Part of a small language model's weights: vocabulary 33538.
MLP neurons of a small language model. Each row is named by its layer, matrix (gate and up: input weights) and neuron, and shows model dimensions 96-191. Each number is 200 + 30 x the weight over its row's rms, rounded and kept within 0 to 999. A neuron's up and down rows have the sign that makes its largest values positive.
After each neuron's rows, "fires in" lists the words (lower case) most often at its 100 highest values on Wikipedia text that the model never trained on. A number after a token or word is its count.

L3.gate1071,233,168,206,164,160,152,217,199,244,206,249,204,181,182,209,194,173,192,205,253,206,161,181,236,150,209,181,200,195,184,145,140,225,199,162,188,208,192,193,188,208,176,268,215,190,171,185,202,223,219,186,243,186,167,210,225,156,253,196,194,176,202,209,187,219,180,217,145,203,142,146,208,216,158,200,189,240,216,212,208,167,213,226,228,211,250,159,179,134,215,232,225,163,174,216,189
L3.up1071,216,145,223,197,205,222,180,189,220,232,180,218,200,195,243,169,158,173,239,219,234,189,145,237,141,173,155,188,210,206,196,197,189,160,151,225,189,213,216,206,174,214,199,195,182,205,222,219,269,251,163,243,192,233,249,172,211,237,197,190,203,202,182,207,200,216,203,221,232,214,191,213,214,224,198,187,250,206,202,252,259,218,213,198,209,156,159,156,207,185,234,182,197,197,220,148
fires in: "later" 15, "how" 13, "who" 10, "now" 9, "thus" 7, "still" 6

L6.gate352,226,177,203,188,175,179,190,170,177,226,203,187,221,179,187,214,230,145,221,204,186,204,242,203,239,243,176,169,190,196,182,181,251,187,165,222,197,190,156,223,244,280,174,139,211,196,204,219,224,142,168,194,201,224,158,207,233,208,160,178,161,120,122,241,222,212,188,237,207,229,156,182,205,161,228,202,212,212,161,184,242,178,200,217,211,228,236,239,226,188,220,165,216,203,255,210
L6.up352,234,236,210,229,182,257,230,186,221,224,187,190,163,160,154,188,208,238,199,221,239,189,238,237,179,226,183,141,190,160,221,233,185,202,211,218,240,227,189,176,214,185,243,213,119,155,228,165,194,177,223,218,215,194,239,224,171,204,215,174,243,172,184,154,205,240,207,175,203,210,218,202,187,172,224,213,246,230,183,203,134,171,178,218,206,208,189,163,196,198,170,182,241,214,228,269
fires in: "both" 35, "between" 20

L6.gate1084,159,215,228,168,266,169,190,146,230,228,151,213,160,231,248,162,161,186,211,227,221,183,226,271,196,228,246,175,219,186,188,182,195,169,228,180,211,172,168,205,168,193,162,233,202,149,148,154,171,264,235,214,198,233,199,166,195,175,195,192,202,190,220,208,188,221,160,191,253,173,194,200,226,211,168,218,286,181,177,192,186,183,193,246,197,222,214,247,207,196,171,182,253,201,171,198
L6.up1084,177,191,250,178,211,209,182,166,230,230,253,184,178,184,185,171,153,201,192,178,183,139,192,198,169,218,208,143,279,210,144,214,168,162,236,151,173,201,183,236,222,184,171,226,201,239,225,175,158,172,206,223,227,168,229,195,190,163,241,220,169,216,183,206,198,212,225,214,151,244,196,129,215,175,207,156,235,241,189,154,191,180,195,211,197,243,141,174,241,209,196,242,228,243,172,181
fires in: "to" 76, "for" 14

L3.gate1647,228,206,189,141,185,153,228,177,208,195,205,241,190,215,228,200,204,172,226,193,192,238,200,178,185,219,220,223,200,188,164,202,187,209,186,163,251,180,189,231,196,177,202,217,231,160,251,199,170,166,216,248,247,187,207,197,211,230,210,247,197,188,179,239,195,184,237,154,213,194,183,202,187,215,209,213,215,180,214,166,269,179,199,166,207,153,167,230,197,184,210,266,182,145,206,159
L3.up1647,217,204,193,225,222,219,218,207,163,266,139,228,219,183,240,208,144,198,200,190,175,184,220,216,231,194,233,183,171,204,182,225,204,127,189,227,206,144,167,226,215,131,179,202,161,217,216,209,234,216,187,198,223,290,224,235,159,119,164,208,172,214,188,284,190,193,151,166,173,163,208,179,171,207,215,235,191,153,210,230,176,219,206,193,190,171,151,154,240,151,217,228,208,196,249,200
fires in: "which" 54, "that" 7

L5.gate254,208,182,197,181,232,199,259,193,174,172,204,244,211,216,171,226,233,178,200,226,224,222,227,202,207,180,163,250,282,224,186,229,198,199,199,189,212,242,204,171,254,163,216,189,217,175,176,193,208,196,242,257,179,179,256,184,241,161,260,206,216,201,159,194,222,168,204,254,151,183,265,262,188,201,196,240,144,193,201,253,227,254,211,251,289,189,206,211,205,151,203,193,222,223,146,178
L5.up254,244,176,176,253,198,169,208,182,227,208,151,208,222,242,216,180,226,180,188,147,192,200,221,222,159,190,186,193,188,231,183,188,168,211,223,181,176,149,196,176,158,175,198,215,213,228,175,225,241,186,204,183,218,253,195,191,190,155,171,248,240,205,163,206,237,193,203,217,168,185,210,233,177,156,263,218,206,175,183,187,191,175,196,199,166,236,173,181,176,173,166,197,227,246,188,241
fires in: "to" 79, "from" 8

L5.gate1593,164,227,158,175,199,222,198,225,191,194,152,234,138,237,247,212,194,228,214,205,202,182,197,197,166,187,219,199,225,126,179,179,195,179,208,223,250,193,188,209,243,213,173,215,266,234,209,231,192,201,209,223,188,136,176,169,220,185,176,206,205,202,238,195,164,227,184,146,185,165,228,192,157,197,180,162,154,218,224,201,200,221,241,181,173,205,211,187,215,225,185,236,156,120,207,213
L5.up1593,186,154,162,261,222,190,232,248,208,212,201,217,199,212,224,246,223,181,223,206,149,200,251,196,211,230,187,196,196,232,207,160,247,238,168,177,176,208,225,202,237,184,162,265,160,179,173,198,196,228,224,210,175,173,182,193,177,232,179,128,161,171,221,241,160,145,189,180,211,247,171,219,182,200,225,176,223,161,215,164,282,151,224,230,177,183,214,214,192,190,178,216,190,223,228,171
fires in: "is" 39, "known" 7, "first" 4

L5.gate1099,212,211,238,194,219,158,230,200,219,253,205,198,216,190,215,230,181,197,203,173,202,188,220,268,204,197,235,212,177,212,166,222,130,195,182,221,189,215,234,173,232,162,223,245,214,160,196,245,151,220,228,160,207,156,182,175,222,201,219,205,199,241,182,201,198,178,203,164,217,169,183,249,215,187,229,270,216,211,192,129,134,192,214,232,248,256,170,199,201,229,203,241,186,138,190,187
L5.up1099,155,210,202,227,211,220,213,204,262,224,213,194,175,262,231,215,231,215,204,164,183,272,189,187,174,219,195,220,230,191,184,185,228,216,215,165,183,211,178,189,178,134,159,170,181,168,231,217,217,184,224,205,217,207,197,240,204,212,161,191,128,201,191,184,213,205,185,237,211,165,224,170,175,253,182,177,184,160,195,194,158,182,210,210,199,257,216,168,200,183,199,221,153,204,169,219
fires in: "which" 41, "that" 17, "what" 12

L3.gate749,261,239,226,176,226,176,230,284,231,216,104,219,233,220,221,271,195,233,178,212,215,167,228,151,187,204,157,252,227,204,265,212,214,243,215,220,199,190,153,209,167,177,127,171,236,209,201,182,209,216,187,198,171,114,159,220,236,191,218,126,171,180,204,205,197,213,250,200,209,193,217,164,186,168,198,210,181,218,221,248,248,167,184,196,237,224,236,181,241,217,236,212,245,199,181,217
L3.up749,140,144,177,170,245,212,237,181,161,242,166,160,185,193,240,207,191,215,212,202,198,204,188,229,182,211,207,207,229,193,213,202,197,154,179,189,208,175,152,187,237,207,244,223,171,203,260,152,176,201,167,213,228,234,205,168,185,204,188,199,180,180,158,212,227,150,220,196,183,207,212,222,184,214,201,229,292,218,189,220,178,172,197,169,203,166,143,163,175,214,210,166,245,171,215,240
fires in: "history" 24, "life" 12, "born" 11, "works" 6, "plot" 6

L6.gate1116,184,220,239,194,250,255,228,213,227,243,179,143,171,239,252,178,211,272,205,209,214,160,281,216,235,216,189,179,271,153,191,166,209,239,216,198,214,177,212,188,211,206,184,237,228,169,220,220,174,257,224,223,222,183,207,186,247,161,183,195,264,226,243,233,236,249,230,190,231,202,235,218,228,244,177,213,215,165,189,174,173,192,215,233,203,191,118,227,239,211,226,180,180,171,192,142
L6.up1116,242,188,213,185,198,212,197,190,220,220,160,192,141,224,167,193,215,185,171,246,219,221,205,234,159,154,243,126,213,236,178,249,165,260,181,145,230,215,187,274,140,193,206,198,202,159,217,199,182,217,215,208,198,191,223,168,199,157,230,208,201,170,146,159,179,171,188,169,199,173,288,200,230,240,179,198,155,197,212,203,270,155,223,189,260,247,226,221,175,223,193,153,188,282,251,150
fires in: "to" 73, "would" 11, "may" 4

L6.gate180,220,187,223,216,167,170,219,193,172,173,213,268,209,237,242,195,238,195,201,216,147,213,209,266,172,186,177,203,197,215,184,212,159,199,224,186,190,190,218,179,194,197,238,231,197,148,235,193,249,200,177,195,218,171,255,153,185,252,153,193,212,171,208,199,167,209,202,172,175,192,218,129,170,209,175,173,208,230,182,178,193,195,224,207,227,253,218,165,186,224,205,211,166,205,258,180
L6.up180,229,227,189,167,173,176,220,247,143,155,147,165,211,227,215,223,239,205,198,231,179,258,209,246,184,233,214,219,188,217,250,140,192,200,179,234,173,173,179,204,163,199,199,169,194,234,160,223,258,177,211,191,225,162,182,182,216,219,167,219,188,256,179,263,212,172,233,227,176,177,188,202,195,219,172,207,210,169,216,180,165,162,185,248,210,193,244,125,162,214,218,249,239,254,197,218
fires in: "1" 44, "2" 5, "0" 4

L5.gate1556,155,195,206,179,168,194,155,170,203,158,228,206,151,235,275,199,182,167,196,162,213,158,209,256,171,156,196,254,210,224,187,220,228,222,231,233,222,213,157,178,221,249,196,173,196,240,191,168,218,185,177,182,188,192,185,204,211,186,216,192,178,215,126,224,202,178,155,214,242,156,212,206,183,202,176,219,157,256,210,189,216,231,226,157,212,251,221,226,210,241,187,218,223,199,221,156
L5.up1556,210,199,203,201,233,240,191,221,238,199,235,207,159,211,276,210,180,210,217,185,149,152,213,209,188,190,214,247,195,195,180,181,175,240,204,200,225,227,151,216,222,227,166,189,150,208,224,186,244,218,207,198,217,182,236,158,208,169,225,185,217,202,208,189,224,202,191,199,220,203,216,221,202,220,139,226,227,190,199,183,221,174,246,149,174,207,216,197,152,217,200,158,202,192,217,213
fires in: "as" 39, "and" 24, "s" 11, "is" 6, "t" 4

L3.gate351,184,218,216,236,181,222,193,201,203,152,215,189,219,210,179,193,182,176,165,211,213,193,180,179,129,202,240,180,169,210,162,171,170,190,203,242,190,203,178,212,220,238,217,188,179,259,162,226,218,177,181,216,200,217,215,217,224,241,148,212,213,119,192,235,199,169,187,181,175,186,197,171,177,188,159,155,229,271,147,143,190,151,192,164,225,165,220,200,188,173,182,185,232,165,293,170
L3.up351,163,208,224,121,192,196,202,250,241,167,255,202,231,216,232,210,164,174,214,190,150,185,164,124,164,232,153,193,191,199,176,226,202,223,255,258,243,188,222,228,213,209,184,163,218,207,196,178,223,215,216,238,230,207,236,181,157,220,215,248,220,192,201,200,226,210,193,184,238,202,201,206,199,219,216,179,257,214,247,209,218,188,252,186,212,229,187,220,210,225,207,218,188,239,233,198
fires in: "s" 72, "all" 6

L6.gate631,231,210,237,213,230,199,219,214,222,171,232,222,182,221,201,228,192,209,221,219,189,191,202,249,145,220,209,185,164,186,235,195,230,168,164,191,213,175,266,198,218,199,222,198,225,156,242,148,228,214,202,211,159,241,148,232,186,234,206,203,230,201,201,148,149,203,222,229,216,174,142,157,181,148,245,211,184,236,175,153,214,221,191,138,173,207,207,216,198,160,225,177,233,170,229,142
L6.up631,215,152,210,224,213,184,254,232,213,150,201,211,232,230,113,187,237,220,181,172,214,147,197,188,184,182,235,181,182,207,155,247,184,200,183,202,206,211,214,192,192,157,187,214,254,196,190,229,158,187,147,184,215,192,204,172,223,206,167,159,220,263,148,184,188,232,213,198,241,211,196,194,201,165,235,201,186,179,136,164,196,216,136,222,192,205,227,167,238,221,160,208,172,161,247,181
fires in: "that" 50, "of" 10

L3.gate1713,207,228,174,209,154,187,218,217,155,174,170,181,255,271,163,213,206,184,171,225,239,188,192,204,184,246,197,211,227,147,183,166,208,171,242,217,174,155,204,239,210,196,162,247,199,220,162,235,212,185,198,254,155,166,206,196,218,152,193,260,222,180,263,183,213,242,136,210,225,220,171,221,184,209,205,196,185,195,202,223,201,156,220,229,195,167,122,174,235,201,210,186,173,205,208,185
L3.up1713,188,185,191,263,226,225,158,215,208,218,228,223,230,197,210,258,218,205,229,216,159,212,181,209,181,174,247,200,226,167,166,191,235,141,226,188,190,220,167,220,213,199,195,198,160,179,222,184,179,199,211,161,220,196,164,242,212,157,195,178,227,165,228,178,175,194,182,165,203,213,204,156,213,208,252,191,227,207,216,186,237,175,160,182,196,220,245,217,237,181,137,204,218,232,220,209
fires in: "group" 27, "band" 15, "teams" 7, "company" 5

L3.gate1209,196,148,153,125,165,211,186,205,202,244,174,192,211,243,215,252,178,233,175,195,244,178,227,225,203,200,178,231,210,242,261,198,225,186,195,175,212,176,154,221,211,138,243,205,208,189,204,188,193,193,187,202,194,180,162,196,181,208,190,152,220,149,197,163,157,206,240,166,221,207,218,221,199,214,190,200,238,236,226,114,210,192,257,226,227,228,215,271,226,237,193,207,195,209,194,148
L3.up1209,206,193,194,168,162,164,199,232,189,205,208,257,205,201,149,162,179,214,186,231,174,272,190,236,184,215,208,171,221,211,179,157,266,258,213,199,201,267,245,231,213,197,188,200,215,216,225,171,198,221,176,189,186,212,204,195,176,199,209,206,254,185,284,138,188,132,173,153,226,219,224,220,225,234,226,248,196,208,166,202,237,210,263,189,209,195,235,254,161,201,141,225,209,224,208,154
fires in: "he" 21, "they" 18, "she" 13, "be" 4

L6.gate423,216,193,206,192,197,143,227,208,173,216,193,191,180,278,210,223,176,181,211,258,231,194,209,195,210,176,141,220,249,204,194,192,176,173,229,211,177,207,173,186,208,192,257,211,223,243,203,226,203,192,225,182,219,229,171,204,244,258,167,163,189,204,251,173,215,207,170,190,180,182,199,173,192,164,177,190,116,209,231,177,189,182,235,203,192,258,119,175,180,242,195,160,214,163,198,183
L6.up423,187,191,181,234,232,219,168,150,155,205,204,236,248,196,182,214,192,164,172,214,218,190,209,285,137,171,183,188,184,259,179,246,162,214,181,202,184,222,198,210,194,178,220,232,197,204,157,218,181,174,255,254,201,177,179,173,216,212,256,183,224,173,209,216,221,194,184,248,219,229,179,167,197,156,192,136,194,164,132,270,263,223,168,209,160,174,208,172,204,188,174,159,276,191,244,175
fires in: "to" 97

L6.gate447,264,148,182,181,197,181,215,159,220,162,175,171,196,240,233,227,199,217,184,196,175,224,181,224,217,164,157,193,289,218,169,212,213,238,203,244,257,134,178,169,192,220,164,248,196,159,261,212,157,175,168,242,187,172,255,233,255,196,181,155,258,246,196,219,175,148,232,226,244,203,174,182,181,203,260,179,144,208,271,156,181,135,189,240,182,204,179,164,189,233,164,187,182,139,187,228
L6.up447,172,176,220,213,197,180,252,228,226,183,182,241,220,188,217,209,243,175,233,183,227,236,243,213,198,176,215,205,231,174,213,242,229,245,209,213,206,173,199,206,202,220,169,200,211,186,191,183,163,196,177,153,189,208,219,218,231,169,229,237,166,181,214,182,229,245,173,175,179,234,200,214,195,118,231,142,210,180,228,202,182,147,175,206,226,191,171,188,221,208,190,216,220,239,179,213
fires in: "of" 54, "from" 40, "with" 4

L5.gate1536,228,198,205,122,197,155,239,186,179,215,232,255,172,203,251,178,213,163,196,205,222,187,201,237,212,183,137,189,182,138,188,228,223,157,197,218,193,147,231,208,255,179,222,229,189,205,163,192,207,219,152,206,184,233,164,203,172,179,177,191,163,181,165,221,190,171,125,172,163,124,161,149,215,142,177,223,132,234,210,151,256,153,201,234,186,221,151,231,170,226,195,216,232,144,214,162
L5.up1536,218,190,188,204,234,169,204,162,163,196,175,206,201,178,180,139,220,158,212,206,246,201,176,205,152,181,181,181,231,234,155,199,222,206,147,202,120,194,161,178,192,138,180,246,194,195,163,214,197,231,200,220,236,244,226,159,174,136,177,254,247,203,200,202,266,132,159,183,215,206,217,233,199,231,148,241,179,174,222,188,212,227,248,226,219,192,139,206,214,231,206,192,186,189,175,226
fires in: "be" 19, "to" 17, "have" 9, "from" 6, "were" 5

L6.gate1241,208,152,223,213,199,198,208,180,176,193,217,203,251,198,161,197,159,206,236,259,187,229,174,224,182,233,215,194,184,174,206,205,202,270,164,252,190,185,186,189,216,232,251,247,278,189,196,246,182,161,234,191,215,159,182,182,210,177,167,237,209,274,136,229,232,218,180,176,203,213,157,194,213,204,205,243,213,146,234,177,168,198,196,253,146,184,178,215,162,214,202,183,236,168,218,259
L6.up1241,219,209,252,222,272,185,223,199,218,173,180,145,225,177,218,186,168,193,210,209,287,237,205,193,201,263,192,225,216,206,171,220,177,182,207,245,246,158,165,247,212,215,172,225,203,228,212,230,181,191,218,262,228,249,221,240,248,156,234,224,174,200,248,188,202,193,141,225,213,204,225,190,199,212,227,222,196,204,259,187,183,213,216,160,176,167,179,222,183,197,154,196,183,154,181,184
fires in: "that" 26, "time" 22, "it" 6, "after" 4

L6.gate463,202,200,219,224,169,230,202,183,264,248,191,142,217,160,255,200,194,237,223,211,206,211,156,160,233,169,174,195,189,213,232,209,215,212,192,189,220,218,274,185,216,176,190,196,190,158,202,224,238,181,197,222,193,257,207,204,198,205,193,167,208,183,218,213,163,115,152,203,194,152,190,182,206,231,228,225,192,232,240,206,163,149,168,236,142,248,234,146,155,152,200,117,168,136,228,157
L6.up463,246,204,193,170,198,218,191,257,184,265,226,203,197,255,143,226,199,202,233,197,185,197,196,251,167,225,234,195,234,195,152,203,163,190,188,245,180,206,171,146,201,167,213,204,172,210,201,220,225,196,176,242,173,233,222,200,230,207,212,210,236,265,180,150,173,209,208,211,247,178,232,218,147,167,234,188,164,180,220,212,208,252,190,163,164,212,191,179,200,167,153,197,201,196,246,216
fires in: "that" 80

L6.gate831,202,212,184,191,164,171,214,182,225,191,270,181,165,191,220,175,176,239,162,196,249,206,209,179,215,246,232,170,262,155,203,196,201,187,211,183,186,210,158,153,216,183,204,226,174,149,241,216,261,242,221,237,182,193,177,167,265,201,194,212,208,220,235,187,216,137,153,227,189,147,207,224,173,172,162,134,171,210,186,210,220,212,205,234,258,246,229,180,170,218,184,149,200,213,211,216
L6.up831,241,161,186,185,244,155,144,201,215,179,212,179,191,244,183,191,202,218,218,184,174,181,198,186,214,211,180,202,181,208,160,217,210,218,208,207,154,223,183,173,223,132,143,209,197,163,192,163,189,195,212,207,258,191,172,189,201,215,173,207,168,241,210,198,146,205,199,191,232,158,258,191,173,201,189,170,150,200,154,177,219,192,244,208,300,198,175,230,225,251,246,169,220,184,253,179
fires in: "was" 35, "to" 19, "is" 6, "lone" 5

L5.gate976,206,208,188,196,233,190,225,213,212,120,204,195,164,149,230,194,189,158,148,198,196,209,226,224,187,146,289,242,206,207,229,247,163,205,238,181,189,208,234,187,226,197,155,258,225,139,181,234,244,229,243,243,165,203,189,188,226,181,226,159,194,183,207,215,217,206,211,228,247,127,194,214,227,209,200,225,236,242,196,214,185,260,216,201,260,167,189,192,230,230,250,255,243,169,220,196
L5.up976,182,256,159,161,189,161,187,195,159,216,231,179,195,142,148,172,241,195,269,177,188,223,185,144,228,221,189,186,219,217,174,142,200,223,182,206,219,154,200,228,225,220,172,176,193,140,230,209,178,186,263,187,218,187,247,208,216,193,218,201,212,217,225,197,214,210,159,175,212,240,206,159,250,236,162,216,181,228,185,188,193,218,231,181,242,202,192,261,194,192,209,197,195,182,217,224
fires in: "from" 29, "to" 16, "that" 10, "and" 7, "weimar" 6, "by" 5

L6.gate1565,210,207,198,237,187,199,198,195,156,187,253,226,212,237,192,227,249,205,251,205,139,167,245,194,200,219,199,179,179,227,187,206,245,201,191,150,187,163,177,153,247,217,238,161,254,198,239,199,184,171,165,213,209,176,230,192,216,221,255,172,208,175,204,174,215,213,201,171,213,227,209,151,198,134,171,263,182,162,244,210,163,184,246,221,197,208,147,207,253,194,198,186,181,166,223,227
L6.up1565,216,206,254,221,160,191,219,193,210,165,225,202,183,211,193,247,166,199,247,179,237,189,235,197,197,170,176,217,185,122,239,248,169,202,198,191,162,194,197,217,211,188,245,232,159,227,227,176,199,222,151,175,166,239,187,161,202,182,191,264,236,173,219,163,140,156,232,245,146,188,221,147,200,181,170,197,197,169,166,181,183,153,207,243,178,172,207,216,187,173,177,194,264,268,202,230
fires in: "of" 63, "in" 13, "from" 5, "left" 5

L6.gate1210,212,180,188,209,207,188,199,233,194,186,203,223,206,225,164,127,194,199,201,249,196,202,193,232,174,304,260,208,204,240,184,174,174,138,218,218,195,205,219,195,184,212,253,251,202,249,212,209,259,160,189,190,202,272,197,211,167,233,151,192,200,215,170,234,207,213,222,157,244,162,233,202,230,204,231,230,130,177,219,216,204,188,170,194,144,198,280,211,171,189,228,220,157,163,221,168
L6.up1210,233,196,203,206,191,257,224,203,189,162,221,151,194,198,207,194,203,252,180,176,181,197,247,209,201,227,239,162,212,211,170,206,194,212,206,261,244,236,155,172,229,230,183,194,240,231,160,253,196,205,171,241,251,181,203,173,139,205,126,170,138,205,172,171,225,232,142,176,200,209,177,194,224,170,206,134,212,206,194,147,202,233,255,193,186,227,162,156,232,247,230,219,207,221,276,206
fires in: "as" 25, "that" 9, "most" 9, "first" 6, "time" 5

L6.gate278,176,190,223,188,176,195,231,143,197,172,187,206,197,226,231,225,176,220,179,188,204,236,237,234,187,155,237,276,181,210,264,196,192,191,234,224,226,256,222,138,208,198,225,215,251,164,253,200,161,227,217,184,231,201,213,207,170,184,196,227,239,181,210,237,223,223,254,188,204,233,157,173,150,102,250,227,233,202,221,135,183,132,182,227,259,196,195,224,109,216,182,187,282,183,200,228
L6.up278,201,220,254,181,173,189,187,232,196,159,176,252,197,179,232,248,193,198,186,207,180,235,219,253,176,180,162,164,172,212,160,212,148,171,243,215,216,168,235,172,165,199,241,229,229,185,176,164,193,206,96,158,219,173,198,262,207,135,177,160,191,211,191,177,186,161,198,200,167,176,182,167,169,174,208,174,206,240,215,189,176,175,182,209,238,196,186,228,235,255,165,201,185,197,181,213
fires in: "of" 94

L3.gate325,112,182,242,226,212,177,199,215,183,176,175,185,183,212,214,179,219,243,159,167,215,177,282,81,237,196,196,165,190,202,217,155,178,158,221,212,208,230,172,187,216,251,197,171,202,224,195,194,219,160,165,211,176,164,190,203,199,220,176,235,218,154,230,227,217,149,218,199,166,193,175,207,186,200,142,175,213,173,191,218,187,169,191,186,182,180,149,262,208,177,201,170,239,212,146,197
L3.up325,179,150,228,216,187,204,194,197,201,175,192,153,168,201,133,232,202,203,186,219,207,220,241,184,229,187,221,198,201,195,236,262,170,162,216,230,213,213,166,248,200,173,183,195,216,161,183,212,244,191,202,159,193,182,159,202,203,228,244,198,210,222,190,217,233,150,230,204,237,207,264,203,214,209,226,272,183,185,190,163,239,216,177,226,198,184,207,196,212,183,186,220,183,210,168,173
fires in: "2019" 31, "2009" 14, "designated" 6, "1989" 4, "aged" 4

L5.gate1392,258,188,185,195,233,141,247,180,202,204,163,185,239,218,190,172,277,164,194,198,213,174,204,185,180,206,203,250,168,199,183,232,184,207,221,254,184,151,233,180,214,239,214,244,187,222,216,231,208,228,211,226,136,169,206,175,200,238,219,146,194,192,197,158,177,206,162,219,196,165,158,221,168,221,216,196,171,167,183,146,233,183,215,222,165,219,149,263,230,213,194,205,230,199,199,146
L5.up1392,237,254,179,217,260,170,177,166,206,170,183,166,199,154,182,98,242,180,164,247,188,207,232,206,203,183,211,238,240,229,196,194,138,248,243,164,213,199,163,197,170,213,175,200,179,224,217,212,200,249,188,235,194,232,179,193,246,208,204,164,199,227,184,189,188,223,196,211,221,192,210,170,168,236,198,143,174,223,200,138,186,145,222,195,217,162,131,202,193,177,214,175,240,217,177,159
fires in: "one" 41, "yu" 7, "u" 5, "at" 5

L5.gate317,160,177,266,172,201,204,203,259,195,231,209,216,192,219,172,158,209,237,183,218,204,197,185,169,202,228,185,229,162,172,220,199,179,148,201,226,153,164,255,210,249,181,230,195,253,199,190,166,166,166,232,229,189,185,187,193,221,224,238,180,217,191,182,220,179,207,219,227,174,255,165,160,225,219,230,225,204,216,208,104,201,172,211,180,224,196,218,196,173,214,168,221,177,202,161,186
L5.up317,164,199,204,159,218,205,173,235,225,180,196,149,161,166,238,169,255,229,192,171,200,214,170,178,96,195,181,246,168,213,235,219,148,203,167,224,194,177,227,159,139,178,219,218,156,210,175,201,186,215,195,212,210,233,192,258,193,191,229,218,186,162,202,175,182,175,190,190,186,225,173,175,183,220,218,223,245,224,186,208,303,186,229,204,208,190,195,156,204,205,262,229,177,216,152,203
fires in: "he" 15, "that" 15, "over" 15, "they" 8, "she" 4, "had" 4

L5.gate391,226,220,200,219,199,182,201,243,202,244,211,226,137,176,174,195,170,238,193,163,217,233,205,202,230,197,151,219,257,237,226,242,141,240,227,215,257,177,236,222,166,181,197,227,117,208,167,180,185,258,187,210,193,163,232,219,172,170,228,205,216,179,143,194,258,197,233,196,215,204,220,175,196,214,235,269,208,205,217,210,181,240,198,190,204,192,228,226,171,191,203,134,196,199,194,174
L5.up391,191,178,179,190,153,200,200,197,268,208,218,209,184,225,190,158,225,184,169,154,164,163,208,216,179,235,185,173,210,211,173,208,234,194,208,183,150,164,172,161,175,152,207,217,189,195,136,226,178,178,144,154,208,197,115,228,193,151,167,191,216,199,228,192,199,202,177,185,253,224,232,164,178,222,244,201,202,194,159,135,177,217,214,175,223,219,193,222,211,203,163,231,221,202,256,204
fires in: "she" 23, "to" 16, "was" 9, "he" 9, "joined" 5

L5.gate600,245,153,180,216,180,220,217,213,189,188,223,170,202,242,238,245,190,244,202,212,226,184,242,206,183,186,170,165,196,183,212,142,205,225,176,195,193,170,174,222,254,222,182,226,168,200,222,204,158,150,177,208,213,193,193,210,195,195,222,202,195,193,210,212,182,212,206,211,156,160,245,160,181,163,210,201,190,172,218,209,186,212,243,187,170,147,241,159,179,203,227,241,201,138,246,127
L5.up600,209,160,200,232,201,163,183,230,180,161,175,170,165,206,162,179,170,161,184,243,195,220,166,221,210,259,250,221,218,200,182,216,219,208,162,205,178,234,271,244,245,190,240,213,156,227,196,277,244,175,215,214,192,217,176,163,151,149,212,244,206,211,249,250,184,188,205,152,233,187,194,143,265,219,180,146,193,223,237,150,221,171,147,232,241,204,215,252,184,224,179,173,218,219,152,175
fires in: "under" 13, "a" 12, "is" 9, "manager" 8, "been" 4, "coach" 4

L6.gate351,220,192,197,229,210,155,203,184,165,217,201,210,230,175,204,170,237,250,211,198,181,221,238,229,219,195,196,208,223,211,204,250,182,187,236,293,176,219,195,236,167,192,211,227,227,162,231,202,208,206,177,193,210,227,218,195,225,150,204,219,217,225,215,199,186,214,194,197,170,194,179,197,196,179,228,211,215,236,215,129,173,174,239,240,179,153,178,175,207,257,188,259,210,194,185,204
L6.up351,189,185,217,169,211,169,173,96,162,218,230,201,224,192,237,250,170,178,246,211,199,181,210,241,214,146,217,196,231,223,190,184,172,213,132,168,237,203,151,258,162,206,151,173,199,198,207,191,175,196,240,216,259,184,252,213,196,163,260,239,210,134,120,196,200,179,247,170,195,196,203,151,225,150,196,173,191,183,184,219,213,201,191,208,192,159,161,238,188,209,201,193,218,225,176,219
fires in: "of" 37, "from" 29, "to" 7, "up" 5

L5.gate126,189,233,253,191,186,203,178,243,156,173,178,226,142,200,190,206,156,166,204,205,207,191,208,186,213,176,184,203,182,203,231,168,255,153,233,143,226,212,204,194,211,209,259,174,184,223,190,208,258,203,173,201,192,224,247,138,181,179,198,236,211,157,181,225,213,150,184,298,178,179,208,211,184,257,234,184,176,202,150,176,213,211,221,196,245,175,178,238,176,168,232,183,179,281,194,173
L5.up126,192,238,205,202,205,160,207,193,169,164,218,193,233,178,234,211,201,213,184,199,184,202,218,174,249,269,216,184,244,217,196,171,145,224,189,213,254,214,196,207,203,195,163,196,160,176,183,188,180,206,230,234,211,215,224,230,197,192,169,201,186,237,181,191,233,220,201,252,184,208,240,222,241,162,182,208,184,183,227,182,141,175,146,235,244,168,193,196,231,170,242,221,204,237,213,196
fires in: "2" 25, "9" 10, "following" 9, "5" 9